python train.py --head_dim=128 --norm="rmsnorm" --norm_eps=1e-06 --positions="rope" --rope_base=10000.0 --rope_fraction=1.0 --bias="none" --init_std_qkv=0.0242 --lr_head=0.00663 --warmup_steps=30 --decay_fraction=1.0 --decay_shape="linear" --final_lr_fraction=0.05 --steps=4010 --dataset="wikipedia_en"
MLP neurons of a small language model. Each row is named by its layer, matrix (down: output weights) and neuron, and shows model dimensions 128-255. Each number is 128 + 24 x the weight over its row's rms, rounded and kept within 0 to 255. A neuron's up and down rows have the sign that makes its largest values positive.
A block is one neuron, or neurons of one layer that tend to fire together. Before each block is what it responds to, as a language model described it from the Wikipedia text at the highest values.

Word-initial pieces and sentence openers. Opening fragments of split words such as acc(ording/ident/used), conf(irmed), occ(urring), and clause-opening which, This, It or A.
L4.down86 [131 140 172 114  69 139 109 106 121 140  89  98 111 110 145 134 132 133  90 116 183 143 127  78 160 110 135 102 126 110 106  80  83 126 140 155 148 142 145 133  89 121 103 152 147 143 116 139 115 125 124 124 125 160 109 144 105 137 117 124 137  82 120 166 106 151  90  97 107 135 142 153 107 135  89 142 131 116 121 145 133 134 117 138 127 137 121 168 122 126  74 131 173 101 134  96 168 168 116 120 150 132 122 130 133 143 130 140 107 142 142 122 124 160 106 162 158 128  80 121 143 130  67  69 169 107  97 128]
L4.down90 [110 120 152 108  87 148 131 148 102 132 123 106 132 127  81 168 109 122 116 103 115 165 153 141 155 162 148  89 126 103 125 144 140 136 147 113 168 131 158 144 127 140 117 144 117 170 105 185 125 140 126 141  72  94  95 172 152 126 119 160 124 134  41 139 155 103 100 124 121 154 148 169 150 103  74 156 165  97 111 195 153 124 150 130 146 104  82 109 156 136 113 140 141 126 103 113 123 167 128  96 200 115 122 137 128 123  95 127 123 135 142 152 130 125 150 124 111  98  78 167 101 153  88 109  97 153 108 154]
L4.down102 [128 121 140 170 142 145 157 137  87  75 121 152 147 178  82 118  96 138 135 137 158 163 138 135 102 164 158 111 115  94 126 139 105 117 112 129 114 136 134 125  94 131 102 158 114 143 112 160 141  85 123 140 161 131 130 134 143 117 131 112  76  92 145  86 141 133 141 124 133 129 146 128 169  78  86 104 131 107 117 106 119 147 160 118 136 148 130 142 125 117 128 113 146 137 107 128 164 141 137 106 126 125  91 161 136 127  89 139 111 157 140 123  69 129 149 115 132 109 110 157 177 141 140 151 108 122 139 147]
L4.down258 [106 141  95 136  95 132 131 119 139 130 139  63 144 180 123 152 102 113  92 131  88 130 141 112 140 127 127 109 120 139 105 142 141  82 111 132  95 126 124 110 129 147 126 126 172 150 112 154 121  94 142 129 129 128 123 176 100  87 132 137 103 132  89  85  97 124 143 107  70 156 130 122 160 111 103 100 113 118 148 131 160 153 128 140 130 140  99 100 139 130  87 128 112 122 143 152 146 133 156 104 101 114  91 119 112 131 106 138 114 132 108 141 121 186 167 140  83 126  20 180  84 121 120 106  70 135 104 115]
L4.down276 [140  91 125 176 122 109 120 136 111 102 136 130 140 127 152 169 139 103 158 185  96 123 137 126 133  95 188  94 141 133 137 130 124 106  76 178 133 133 114 127 142 142 156 147 134 121 101 115 136  91 104 140 143 141 147 125 130 134 114 108 115 103 178 114 120 147 123 123  94 123 132 130 155 119 105 131 135 140 145 173 152 132 181 113 137 168 137 143  86  96 103 110 112 158  90 165 140 144  98 128  98 204  97 169 125 133  94 146 115 147 147 129 154 162 125 168 129 115 114 176 116 144 102 152 128 146 132 163]
L4.down299 [137 121 109 108 128 120 106 124 104 135 127 130  84 145 122 165 105  92 111 140 129  98  92  83  72 132 124  98 127 118 138  69  73 129  92 155  97 109 138 117  92  89 134  93 103 181 125 143 109  76 166 133 117 151 142 125 152  98 154 127 109 148 166 123 127 148 110 139 153 110 122 167 121 134 137 152 113 137 131 134 107 113 161 134 139 159 123 129 123 140  88 162 159 111  92 174 160 148 105  90 104 100 157 138 117 121  92 118 170 108 142 140  96 146 132 146 134 103 137  83  92 105 154  82 164 104 136 121]
L4.down451 [139 149 120 110  97 115 171 104 140 188  90 129 126 118 164 140  96 145 144 104 129 130 176 177 147 102 143  78 113  62 146 102 130 148 115  95 131 142 131 139 113 139 128 131  76 152 129 109 123 149 127 177 117 102  92 134  95  85 132 145 115 154  92 117  81 128 154 122 147 162  96 157 151 156 138 127 153 147  87 144 120 115 106 105 110 103 146 124 149 140  95 139  89 107 101 124 156 128 155 161 105 105 134 115 130 127 124 156 112 136 141 148  70 112 127 107 123 174 170 131  89 133 118  98  80 118 143  79]
L4.down458 [119  92 179 127 115  93 140 102 145 132 172 128 154 105 114 137  91 116 117 133  72 122 152 109 139 112 195 132 100 116 167 120  99  89 133 111 115 120  81 152 114 123 129 139 124 178 127 115 127 102 169 163  86 118 101 103 123 129 154 144 150 125 120 111 151 127 141 148 144 126 118 145 148 129 140 131 132 102 174 100 121 102 157  96 109 143 181 140 134 123  82 157 132 127 104 126 130 108 133 130 118 136 121 118 152  78 106 130 126 160 145 124 124 110 129 120  99 124 116 176 139 109 106 129 142  91 155 126]

Hyphens inside compounds. Hyphens and short connecting pieces in the middle of compounds, codes and ranges, e.g. co-educational, DD-114, 2019-2020, circ-um-stances.
L3.down43 [137  75  93 102 138 132 135 117 100 169 128 136  95 117 120 135 101 118 130 151 133 144 130 139 155  88 119 176 163 162 150 133  93 132 151 125 131 108 100 111 147 144 145 139 114  94 136 137 133 105 151 108 110 132 119 119 127 123 141 160 150 109 178  99 168 130  84 133 165 131 128 136 135 160 118 131 120 141 132 143 118 119 109 124 131 135 176 145 119 176 169 100  94 105 146 147 149 136 136 116 129 137 161 140 136 144 106 110 147  82 122 130 124 119 117 101 128 110 159 121 135 150 126 142  98  97 153 150]

Sentence subject referring to topic. Subject pronouns (he, she, it, which) or the final piece of a repeated proper name as subject in biographies and histories, e.g. Ple-us received, Salisb-ury served, also names in sports tables.
L11.down25 [176  85 138 113 123 158 143 127 169 179 119 115  77 145 160 153  89 119 126 187 164  80  97 112 112 154 101 164 128 137 166  99 140 126 127 158 113 126 117 125 134 143 163 164  84 135 133 117 136 118 133 146 136 100 134 140 115 142 143 157 114 177 134 141 131 142  84 132 142 126 110 137 122 138 143 146 120 125 135 142 100 120 121 133 126 117 133 149 157 141 126 115 102 159 131 129 137 119  95  90 135 133 123  83 149 142 167 163 139  83 152 106 137 177 132 133 120 108 137 150 173 148  92 108 127 102  87 128]
L11.down81 [ 98 125 137 148 151 135 176 161 142 149 101 155 161 118 147 126 155 123 139 140  96 100 128 111 122 149 108 154 116 133 141 169 132 129 114  74 134 117 126 145 107 133 101 124 124 130 124 122 159  82 111 171 125 130 150 167 108 152 139 101 127 136 125 130 149 136 124 164 174 156 134 127 171  91 135 137 137 105  83 137 156 132 141 104 166 125 149 111 158 164 137  94 115 119 122 139 174 113 128 118 159 119 129 135 138 100 109 160 126 123 139 127 155 126 142 108 129 152 117 148  98 176 132 154 159 131 104 110]
L11.down161 [130 103 135 135 128 123 119 155 132 155 130 107 144 129 153 126 168  97 125 108 147 149 165  98 122  84 105 110 140 159 136 158 106  91 131 117 132 137 122 113 117 149 106 162 126 138  79 151 104 133 131  92 109  88 150 124 111 124  88 134 120 125 166 169  94 123  82 182 102  94 151 131  92 128 131 168 171 116 177 130 103 143 146 108 137 133 156 107 104 105  96  99 148 154 149 134  99 160 131 108 122 116 176 152 117 124 130 126 147 126 103 147 122 142 113 143 122 152 136 129 122 115 134 133 128 125 128 132]
L11.down207 [108 117 131 129 119 139 115 151 138 148 148 109 106 107 133  74 143 158 155 128 127 147 120 137 130 130 104 113 145 141 144 173 102 113 133  89 112  91 140 164 124 138 124 143 127 136 129 119 145 114  97 106 170 144 142 137 144 165 129  95  84  79  44 152 131 127 139 121 124 117 149 151 119 114 139 170 119 113  99 150 154 112 113 114 125  96 153 125 110 128 135 105 154  89 150 118 137 107 110 194 126 148 103 156 121 130  62 102  98  99 167  98 113 144 130 178 150 155   8 113 124 143 163 138 114 141 138 132]
L11.down332 [141  82 114  89 166 136 129 123 141 101 115 150 154 103 157 196 137 150 124 129  65 126  82 122 165 155 144 112 144 128 106 185 135 112 177 106 170 153 137 179 137 174 136  98 135 105 100 149 133  77 157 118 101 132  79 153 103 125 151  96 103 115 166 116 100 121 154 132 133 138 164 143 143 105 101 139 125 136 137 133  99 160 154 103 123  92 134 117 123 143 143 122 127 129 117 118 141 157 148 117 134 124 125 127 121 131 106 139  94 111 117 141 137  89 145  99  89  94  36 161 111 153 125 112 113 130 128 119]
L11.down408 [122 131 151 100 154 124 148 136 111 138 122 165 103  78 141 102 156 142  98 162 118 154 135 122 127 160 144 120 114 141 142  93 100 108 148 106  63 116 206 130 142  96  72 127 124 108 160  79 110 148 103 125 109 149 106 140 123  98 105 120 173 158  76 126 118 114 165 146 127 118 118 116 139 134 118  95  91 116 135  87 163 133 128 128 111 140 144 118  98 144 110  95 118 134 158 173 131 148 128  85 143 132 120  81 106 142 103 121 108 134 180  90 164 140 141 132  89 116  47 119 125  83 134  89 102 156 151 136]
L11.down481 [148 133 140 114 120 137 170  89 172 126 126 126 142 107 128 186 131 132 112 112 142 127 120 145 158 149 121 128  91  73 126 131 112 110 113 130  91  91 120 155 140 111 151 133 174 117 120  82 150  86  92 128 128 114 131 148 100 148 119 137 114 136 121 150 123 132 141  95 154 111  99 165 153 110 154 157 150  87 116 136 142 176 173 121 158  93 157 161 134 103 100 108 154 125 108 119 125  90 181 117 125 164 144 117  89 128  96 113 107 157 113 109 135  96  81 139 129 183  78 126 123  96 133 128 135 123 164 128]
L11.down511 [104 124 156 116 118 129 188 123 139 129 142  96 151 108 136 112 173 104 112  99  88 105 144 137 173 157 121 114 141  98 156 129  76 106 153 147 170 140 143 162  76 147 171 144 133 134 114 157 127 142 144 167 139 111 108 130 122 126 140 106 147 127  86 136 119 138  93 147 122  79 138 157 153  95 150 131 126 123 131 150 157 117 131 143 135 143 118 167  86 155  91 102 139 151 104 123 121 136  93 153 127 117 149 102 127 136 165 168 158 117 126 106 144 153 140  94 183 124  70  92 131 104 141 138 139 137 159 120]

Anaphoric determiners after prepositions. Demonstratives and quantifiers like that, this, such, other, several, right after a preposition and pointing back to earlier text: "at that time", "in this case", "than any other"; weaker on paragraph breaks.
L11.down7 [135 155 127 136 126 111 161 137 157 117 136 182 172 161 110 234 118 123 123 105 148 157  84 135 136 108 126 136 139 114 184 130 106 111 121  71 125 117 135 104 127 125 139 104 165 161 112 146 152 112 105 155 147 101 149  92 158 167 115 114 127 164  98 158 144 135 144 166 169 148 129 142 122 117 130 149 112 142 124 104 154 118 100 148 131 117  98 119 144 126 112 109 155 147 132 120 165 120 139 112 134 168 162 153 114 139 115 114 131 123 151 138 138 159 142 103 121 111  27 147 109 117 174 128 115 157  95 133]
L11.down141 [163 152 121 132 151 125 169 132 118 136 102 122 156  94 111 112 133 111 181 112 157 124 143 152 147 111  83  78 161  89 131 106  88 120 145 132 137 140 115 138 130 112 174  98 109 102 125 124 109 136 117  58 137 132 132 169 143 157 141  87 155 154 121 158 105 130 101 161 132 148 121 160  96 118 117 122 125 125 137 163 144 147  83 125 103 156 148 135 101  99 122 134 104 129 142 146 113 150 128 185 140 138 101 110 130 134  98 109 137 147 138  88 111 170 131 138 106 177  92 108 108 174  96  89 141 143 121 137]
L11.down165 [126 145 175 169 129 156 104  93 121 131 130 135 155 118 143 149 103 109 130 136 111 110 135 139  99 177 110 135 132 133 111 123 145 170 142 162 115 103 119 136 113 126 137 121 131 150 127 112 124  96 127 123 134 119 123 142 108 116 129 119 124 108 116 143 134 156 115 108 115 161 153 144 173 113  93 106  69 168 123 140 137 161 140 107 159  89 135 104 129 111 112 159 131 118 103 121 128 124 119 173 167 160  95 129 166 155 146  83  90 175 121  80 138 157 130 148  96 154  47 116  99 139 125 136 112 155 152 124]
L11.down374 [157 144 148 105 133 172 119 119 102  87 207 159 113  89 112 160 128 156 163 156 116 163 116 155 135 108 148  97 111 140 124  91 148 123 125 139 120  93 141 134 109 123 180 126 113 104 142 120 137  96 150 133 100 135 112 111 101  86 113 204 130 149 145 150 110  72 141 139 133 157 134 125 135 141  82 128 167 157 138 106 117 137 147 121 122 121 122 132 134 132 175 179 147 162 120 163 151 132 137 155 110  70 106 133 173 142 105 147 125 163 141 129 102 120 121 116 146 144 134 150 118 130 122 120 142 134  77 126]
L11.down428 [114 123 164 163 128 144 109 144 124 186 112 146 154 155 124  92 152 145 165 159 120 125  70 143 183 116 148 144 168 159 136 154  78 115 132 136 138 155 127 169 146 151 104 118 159 149 130 105 105 108 163 114 110 131 116 109 113 142 120 129  68 142  95 138 120 135 168 107 148 142 123 146 100 102 131 139 147 141 144 124 134 135  91 136 143 104 120  91 114 106 137  98 128 121 105 109 153 109 150 121 142 114 134 101 105 154 117  96 149 113 152 102 186 142 122 165  86 120  36 150 125 124 150 118 116 122  83  93]
L11.down438 [109 154 162 113 120 101 114 147 108 154  98 101 176 127 129 111 128 129 125  92 124 140 123 133 112 156 116  94 146 148 128 116 140 124 124  98 157 124 118 122 146 181 116 102 119 125 101 136 144 153 122 104 161 122 121 106  96 126 127 118 149 111  74 107 114  99 121 134 153 150 168  83 135 139 123 118 174 126 138 159 134 104 161 141 107 103 165 126 146 102 107 169 146 136 123 132  83 113 179 106 100  97 142 120 165 127 154 160 103 124 111 170  99 147 127 135 103 134 123 137 129 161 145 155 120  94 184  96]
L11.down454 [136 151 106 108 103 139 141 123 131 134 162 186 102 149 102 109 156 152 114 130 110 134 110 121 130 103  86 137  98 132 144 101 113 142 115 106 113 129 139 130  93 167 160  83  96 128 134  96  76 132 136 115 132 139 116 137  85 130 113 116 120 102  86 129 139 113 116 118 150 136 133 114 137 108 133  89 105 154 126 155 126 182 124 149  96 138  99 141 133 159 143 138 158 129 155 125 132 138 157 137 152 122 146  87 100  84 145 116 129 112 172  85 118 111 135 169 103 166  74  99 155  95 160  96 129 126  80 152]
L11.down468 [113 118 143 107 134 147  74 130 168 125 164 153 133 121 113 183 138  98 141 119 144  94 121  62 127  96 129 137 137 127 115 101 115 127 146 133 127 159 140 104  90 130 117 128 150 133  96 120 178 126  96 130  94 118 137 126 151 117 152  84 117 131 109 150 200 108 107 122 113 105 116 122 156 141 109 155 100 103 139 132 124 100 115 134 118 144 131 141 140 177 115 153 110 137 168 118 141 167 103 141 149 167 132 125 126 127 122 152 116 110 136 148 146 129 100 144 136 162  52 155 124 125 161 127 128 129 124  95]

Clause-initial subject pronouns. Subject pronouns starting a new clause or sentence after a comma or period, mostly she/he in biographies and ship articles (She was, he then became), also who, which, but, it.
L3.down105 [127 181 111  70 115  81 129 134 138 153 153 139 128  93 119 125 152 128 144 130 121 139 140 111 139 142 129  98 131 135 134 151 133 127 128 110 130 101 175 127 173 103 137 139 120 158 110 140 112 123 159 158 130 100 130 163  99 139 139  92 124 105 135 103 124  73  93 100 114  86 137  94 103 115 174 125 162 138 123 141 200 141 128 120 114  84 157  87 172  93 103  95 134 143 136 133 138 102 105 105 128 127 141 126 131 138 136 116  91 144  72 123 110 120 111 115  84 142 100 125 120 179 151 129 107 121 170  92]

Subject pronoun before verb. Subject pronouns and auxiliaries that begin a clause right before its main verb in biographies and histories, such as he, it, had, previously, already.
L4.down4 [125 108 150 120 114  95 151 160 113 116 143 167 109 132 135 148 127 132 146 141 126 143 115  55 128 114 149 108 132 125 131 157  84 101 126  87 129 113 163 158 103 121 126 124 139 153 111 159 112 120 132 163 148 131 140 151  97 121 104 117 119 119  85 120 143 115 122 162 105 166 147  89 100 107 131 141 162 121 132 102 177  99 164 124 176 134 136 121 141 169 142 137 121 133 122 163 134 162 117  99 173 131 122  95 138 150  79 122 116  98 118 147 158 167 152 146  74 122  74 136 121 104 108 147 129 176 120 110]
L4.down10 [137 140 117 126 136 111 177 119 155 164 150  97 133 174 135 108 148 124 148 137  90 137 113 133 131 142 102 164 128 149 144 159 101 124 127 134  97 141 139 159  78 153 137 116 116 129  96 158 103 109 178 121 157 114 127 137 141 157  94 120 116 105 100 131 146 100 103 130 124 174 101 152 157 128 117 159  81 119 111 112 112 118 140 128 138 166 122  83 148 141 154 105 125 144 130 148 128 106 103 103 107 121 157 157 128 107 121 149 107 121 115 135 108  82 100 130 126 116  58 133 137 149  99 161 115 104 114 143]
L4.down142 [103 142 123  99 107 140 163 160 138 133 137 139 134 136 145  93 130 159 142 130 118 152 170 121 125  81 125 122 121 129 147 100 124 172 133  98 133 127 163 142 124 143 161 134 130 148 103 136 122 160  85 134  90 132 136 165 151 118 118 148 118 107 194 147 114  85  90 144 133 147 128  80 156 128 109 132 119 122 158 146 151 120 188 114 151 136 144 119  98 168 166 139 120  94 103 139  87 144 152 103 101 174 126 115 124 117 115 122 149 140 145  99 121 159  94 158 101  96 119 113 111 124 118 128 132 122 107 104]
L4.down262 [ 85 138 164 137 121 110 146 110 138  91 138 134 141 124 131 157 127 137 114 135  93 123 111 150 102 123 147 119 102 141 156 135 146 156 136 121 121 120 161 111  99 184 163 102 134 154 126 125 110 161 131  99  94 147  94 139 176 148 133  99 138 146 135  90 126 119  52  90  87 129 129 146 127 109 115 129 125  96 128 136 102 142 138  77 133 123  84 106  96 141 126 118 162 129  89 147 148  99  94 145  71 137 128 127 129 139 133 123 111 102 128 137 154 117 124  99 134 170 145 135  96 177 160 147 148 145 149 162]
L4.down301 [120 112 176 147 116 102  90 194 162  95  83 148 124  96 128 114 142  96 125 114 112 133  31  79 153 118 146 108 138 130 154 128 117 104 113 103 121 164 178 158 166  90  99  94 127 103 114 113 142 141 115 157 124  97 108 114 152 147 115 107 152 103 153 163 152  95 132 150 134 165 145 152 133 128 146 124 113 138 125 167 129 117 117 115 149 170 131 117  93 140 138 114 191 133 125 128 127 166 122 110 146 139 101 135 124 118 101 116  82 126 114 165 132 114 115 138 135 125  86 117 137 147 124  92 140 141 118  94]
L4.down315 [120 102  77  96 138 134 161 139 164 119 136 115 156 147 119  92 120 122 138 165 157 140 139  96  95 129 136 149 151 135 148 147 113 137 138 108 110 123 176 131 114 108 146 128 160  95 126 182  73 132 128  93 132 107 111  74 119 158 108 150 101 147 160 135 136  96 138 116 133 119 150 111 108  99 179 137 128 156 135 155 129 140 123  93 138 116 143  92 142 132 113 130 110 126 151 128 172 108 110  95 123 123 140  80 132 152 124 124 138 112 100 124 121 139 122 165 134 138  75 141 150 126 148 173 149 142  91 172]
L4.down426 [ 93 140  71 108 126 145 151 146 151 118  68 161 126  78 112 109 116 128 139 149 142 138 103 135 168 133 127 100 165 145 148 102 131 120 106 128 121 118 153 151 141 182 122  97 109 119 149 149 168  93 133 148 104  87 111 131 146 138 129 126 141 115 157 183  99  90 111 103 146 137  96 131 126 126 127 129 116 100 150 175 137 127 136 114  95 114 116 142 144 161 131 142  87 126 124 141 110 142 116  94 137 115 170  92 137 140 105 117  98 115 132 144 146 133  91 123 114 140  88 142 135 126 108 166 119 102 154 129]
L4.down487 [139 151 168 133 123 124 134 110 128  95 165 114 128 141 124 152 103 120  87 102 105 134  92 123 133 113 176 126 108 124 128  92 129 127 141 144 115 109 127 125 187 156 124 152 105 141 139 182  82 164 108 133 150 122 104  93 130 145 164 116 146  99 110 163  71 132 120 135  88 145 122 122  88 151 131  92 122  74 154 124 142 134 148 131 149 137 142 121 149 136 118 103 123 130  56 106 165 114 129 124 140 131 139 118 192 108 111 153 137 119 136 145  93 122 133 117 147 134  87 112 110 186 151 144 147 110 132 112]

Mid-word consonant fragments. Inner or opening word pieces of words split into several tokens, strongest on ik after l (likely, likes), also cl (close, closure), ing in bring, p in firepower.
L4.down162 [132 157 125 104 132 129 132 128 134  88 131 175 106 160 114 110 107 150 160 150  76  92  98 160 178 128 136 118 165  89 136  95 110 124 148 137  64 127 108 119 161 113 114 163 150 129 160 132  88  97 110 132 116 114 102 127 140 143 164  88 160 108  77 151  89 132 115 107 161 150 146 150 102 104  93 150 146 157 139 122 163 151 173 110 112 135 130 151  87  95 135 105 101 140 110 130  97 130 139 111 167 159 113 107 143 147 112 138 137 114 119 111 146 120 131 128 132 134  91 100 184 178 138 114 111 121  97 168]
L4.down212 [150 120 129 147 158 142  83 180  86 123 164  90 138 134 143 121 164 137 116 101 173 119 129 142 110 128 134 142 119 138 115 142 105 115 129 157 108 132 126  96 148 136 147 153 134 125 153 141 115 123 171 140 163 125 146  84 133 126 119 102 115 137 167 161  97 138 171 126 124  90 109 115 151 112 145 115 117 124  96 104 108 107  56 157 116 142 138 142 149 131  90 159 135 114  93 148 114 117 102 119 130  86 141 143 126 147 150 147 137 153 148 137 144 148 127 128 143 124  53 162 131 112 101 156  99  99 155 114]
L4.down256 [138 135  87 158 128 111 104 127 147 117 132 155 112 127 138 136 140 129 183 161 175 166 119  89 150 166 125 136 131 101 100 159 114 130 130 140 112 169 152 129 100 150 118 144 124 126  81 144 126  96 125 118 144 164 115 143 150 147 145 140 117  94 155  90 139 116  96  95 133 130 140 111 110  86 178 101 147 138 135 143 155  94 126 110 113 159 137 135 128 123 162 144  86  87 142 132 118 116 154 108 105 146 136 144 110 139 173 174  95 145 143 103 112 129 126 130  95 153 121 112 118 164 156 133 125 149 140 167]
L4.down280 [122 154  88  76 153 122 118 108 174 114 131 146 126  92 120 123 159 101 132 106 170 158  99 112 152 133 149 102 169 168 134 164 157 125 152 104 118 144 154 119 138  67 131 147 121 119  98 161 126 150 140 130 122 107 121 134 157 103 172  95 150 117 120 106 140 118 135 158 102 133 148 129 149  84 132 129 182 136 136  88  95 144 159 139 121 146 186 133 133 152 101 130 142 135  89 121 146 137  92 135 105 139  98 156 147 151 150 135 139 134 135 114 135 115 155 119  91 123 155 131 166 128 154 172 120  97 148 126]
L4.down368 [141 117 167 106 143 102 157 148 117 152 114 151 137 121 134 117 133 141 127  70 136 154  88 119  96 120 136 114 118 125 135 160 117  98 111 148 129 133  95  94 155  83 102 125 117 140 111 128 127 172 133 156 115 136 140 127 145  97 139  98 141 137 100  61 160 123 166 173 168 146 147 119 168 130  85  96 140 128 108 116 136 154  86 160 141 124 105 135 143  98 150 174 107 205 134 132 154 149  75 101  93 169 133 121 110 138 170 103 112 159 149 105 155 114 164 133 154 122 112 142 157 138 117 160 131 102 129 111]
L4.down486 [128 104  89 123 107 133  93  91 124 155 110 115  90 129 115 114 110 101 120 100 125 110 104 132 130 117 121 133 154  93 160 152 108 121 126 133 153 153 122 113 159 167 114 141 130 122 154 145 138 123 156 127 116 163 179 134 109 108 133 141 156 132 105 101 125 143 144 166 140 102 146 128 141 141 151 154 121 140 177 151 145 109 184 124 143  76 116 116  92 139 125 129  81 128 140 150 124 143 116 125 154 159  98 131 130 144 156 124 102  77 116 124 166 139 114 129 145 185 213 128  89 108 134 143 123 199  84 118]
L4.down493 [117 116 163 104 164  93 114 143 143  91 108 106 109  80  78 125 118 158 140  98  92 149 107 146 142  88  96 102 172  96 154 153  93 127 127 129  87 100 140 156 112 100 124  97 113 104 105 133 137 138 158 119 131 134  88 133 122 147 127 106 111 103 116 157 149 111 116 144  98 126 172 103 154 118 102 149  90 123 170  82 100 174 115 111 133 143 111 142 129 136 137 132 125 116 125 115 144  94 133 117 120 163 130  99 155 151 117 149 137 116 145  96 141 166 160  96 142 110 126 131 113 143 119 152 152  69 174 155]
L4.down501 [119 129 129 135 127 142 139 128 121 151 149 136 150  87  76  66 118 122 146 145 123 135 112  80 122 153 149 102  86 169 147 129  91 134 155 150 138 103 181 101 154 170 169  92 124 117 146 109 114 142  92 127 124 112 145  81 137 117 106 135  87 154 131 153 111 128 168 161  93 168 119 108 134 112 175 113 167 103 122 113 132 125 110  94 146 106 109 123 149 134 109 139 112  95 142 150 125 160  94  86 132 123 134 123 148 131 151  99 143 143 131 117  96 129  94  81 139 135 100 117 152 116 112 170  84 114 110 141]

Quantifiers before plural nouns. Fires on quantity words and determiners opening a plural noun phrase, such as some, these, two, several, and ordinals like four(th), six(th); rarely on mid-word pieces such as "l" in translated or Orlando.
L3.down331 [129 115 142  85 149 136 124 105 107 118 169 113 144 172 115 157 110 154 126 131 108 133 101 105 160 101 126 136 127 106 170 143 150 113 115 154 136 119  99  84 139  88 194 105 102 125 124 146  89 123 169 157 179 118 127 115  79 128 151  60 142 131  93 116 128 111 108 108 128 139 137 149  97  93 114 144 124 165  97  84  93 124 146 118  90 146 140 120 191 125 157 147 170 137 125 151 127 147 104 149 100 116  76 113 118 134 147 104 152  92 120 139 131 138 117 127 144 123 101 102 143  91 142 146 139 151 130 112]

Word-initial "p" piece. Lone "p" or "P" token opening a word split into pieces, e.g. p|ink, p|ath, P|ottery; weaker on hyphens and table bars.
L11.down91 [147 155 118 123 133  94 115 148 152 129 121 104 113 108 146  98 141 105 117 147 136 139  71 129 144 135  85  86 171 150 128 120 126 180 115 119 101 112 152 134 116 141 143 143 178 117 104 136 138 128 123 130 161 148 130 152 104 116 115  63 164 112 130 123 136 153 154 134 113 136 141 107 142 163 135 126 100 130 118 122 141 136 152 143 106 162 154 167 120 141 159 164 107 113 118 136 134 117 107  79 146 113 131 118 105 116 145 137 112 124 152 139 119 135  80  98 110 121 121  88 110  85  97 154 126 128 117  89]
L11.down95 [102  90 144 118 178 116 122 119 118 144 104 144 121 141 137 118 134 133 108 156  54 163 143 118 130 130 177 148 142 114 121 131 161 132 166 116 136 129 138 133 137 139 130 157 119 105 122 129 127 140 112 133 123 164 168 105 153 139 152 134 123 124 133 131 123 125 117 140 132 149 123 124 114 146 137 145 146 120 125  96 114 108 131 103 163 135  94 134 110  82 129 145 125 120 133 107 102  87 150 128 129 149 189 123 118 113 141 152  97 131 151  80 123 114  91  91 150 140 140 130  99 128 119 170 150 114 150 139]
L11.down118 [ 97 144 156 156 126 114 131 156  97 163 159 105 171 131 116 106  89 100 143 121 141 157 126 121 158 126 143  98 120 148 109  79 119 151 140 142 134 151 144 155 114 132 154 135 172 114 137 137 135  87  95 167 120 116 139 122 150 126 155 165 142 139 126 135  80 113 140 178 171  91 115  66 103 122 150 156 130  89 123 122  98 153  99 135 127 140 159 123 103 100 136 128 165 114 137 162  92  94 102 144  99 138 145 116 135 131 131 127 145 180 128 145 122 188 115 141 138 170 103 105 125 147 160 144  93 105 154  82]
L11.down168 [141 120  93 147 154 109 140  97 111 136 126 144  85 172 130 147 104 120 140 145 136 140 127 137 129 104 157 108 139 145 167 130 121  99 120 154 148  91 135 154 139 169 109 122 130 123 152 160 119 126 143 123  96 118 124  95 122 159 123 110 128 137 128 158 136  81  79 127 163 106  54 133 163 137 121 114 108 166 142 123 168 108 114 165 109 143 158 186  95 141 127 129 105 138 146 132 122  62 157 126 118 140 137 168 112 153 134 129 111 111 150  97 160  95 151 108 138 146 131 134 124 132 117 180 147 113 147 143]
L11.down208 [139 146 115 137 142  76 149 134 128 131 138 156 126 133 146 106 127 141 132 113  83 145 148  95  97 119 144 173  77 133 125 103 159 122 143 115 116 115 153 144 114 101 113 122 119 140 155 117 130 163 112 118 119 166 125  74 111 159 139 152  98 157  77 141 105 121 144 183 108  96 128 119 161  78 136 133 117 105 140 154 104 101 174 125 143 120 119 167 140 109 107 151 120 161 147 128 141 104 168 158 140 128 119 124  99  83 128 120 118 130 115 119 117 111 118 126 152 128 180  84  74 167 126 131 134 112 127 111]
L11.down293 [ 94 135 127 126 132  90 130 119  98 122 107 111 139 135 149  89 150  84 127  99 187 108 140 108 180 190 137  87 152  92 121 148 103 164 111 150 142 136 104 146 134 122 132 114 155 157 157 105 147 111 136  97 125 110 142 128  92 142 106 104 100 129 168 121 121 140 158 159 117 131  89  95 159 153 181 112 105 124 131 101 117 135 154 138 157 147 126 121 150 103 126 145 158 101 134 125 151 143 121 154 115  80  84 104 116 145 101 121 119 149 156 138  97 123 117 143 164 148 104 182  90 133 146 116 128 105 137 107]
L11.down364 [114 107 155 131 102 165 132 128  99 151 115  99 102 144 117  86 114 146 141 143 156 122  88 143 138 158 167 148 151 158 129 143  93  96 117 135 120 107 135 113 143 146 128 126 171 137 127 108 103 119 101 158 110 116 112 148 125 176 148 118 129 148 188 126 108 134  84 138 108 112 149 151 126 118 121 102 121 122 149 134 145 126  81 107  87 143 131 115 122 106 123 134 117 121 109 140 121 133  94 120 115 135 120 145 113 154  98 167  90  84 127 143 144 129 132 116 171 138 190  98  97 145 117  93 160 149 101  98]
L11.down398 [141 137 129 118  99 120 160 130 123 171 147 134 121 156 175 127 133 123 143 137 127 135 113 115 157 147 157 134 124 164  98 115 117 159 134 129  78  91  88 120 145  93 168 103 135 159 135 116 115  97 154 118 137  98 138 182 141 111 174 137 131  99 136  97 141 167 125  89 122 158 135 152  92 139 123 133 140 127 116 118 108 166 145  93 129 120 123 153 137 147 142 134 164 141 143 141 141 161 132 126 123 151  89 158 132 164 166  97 114 131 128 137 204 139 106 127 128 177  88 151 108 142 122 106 133 123 137 122]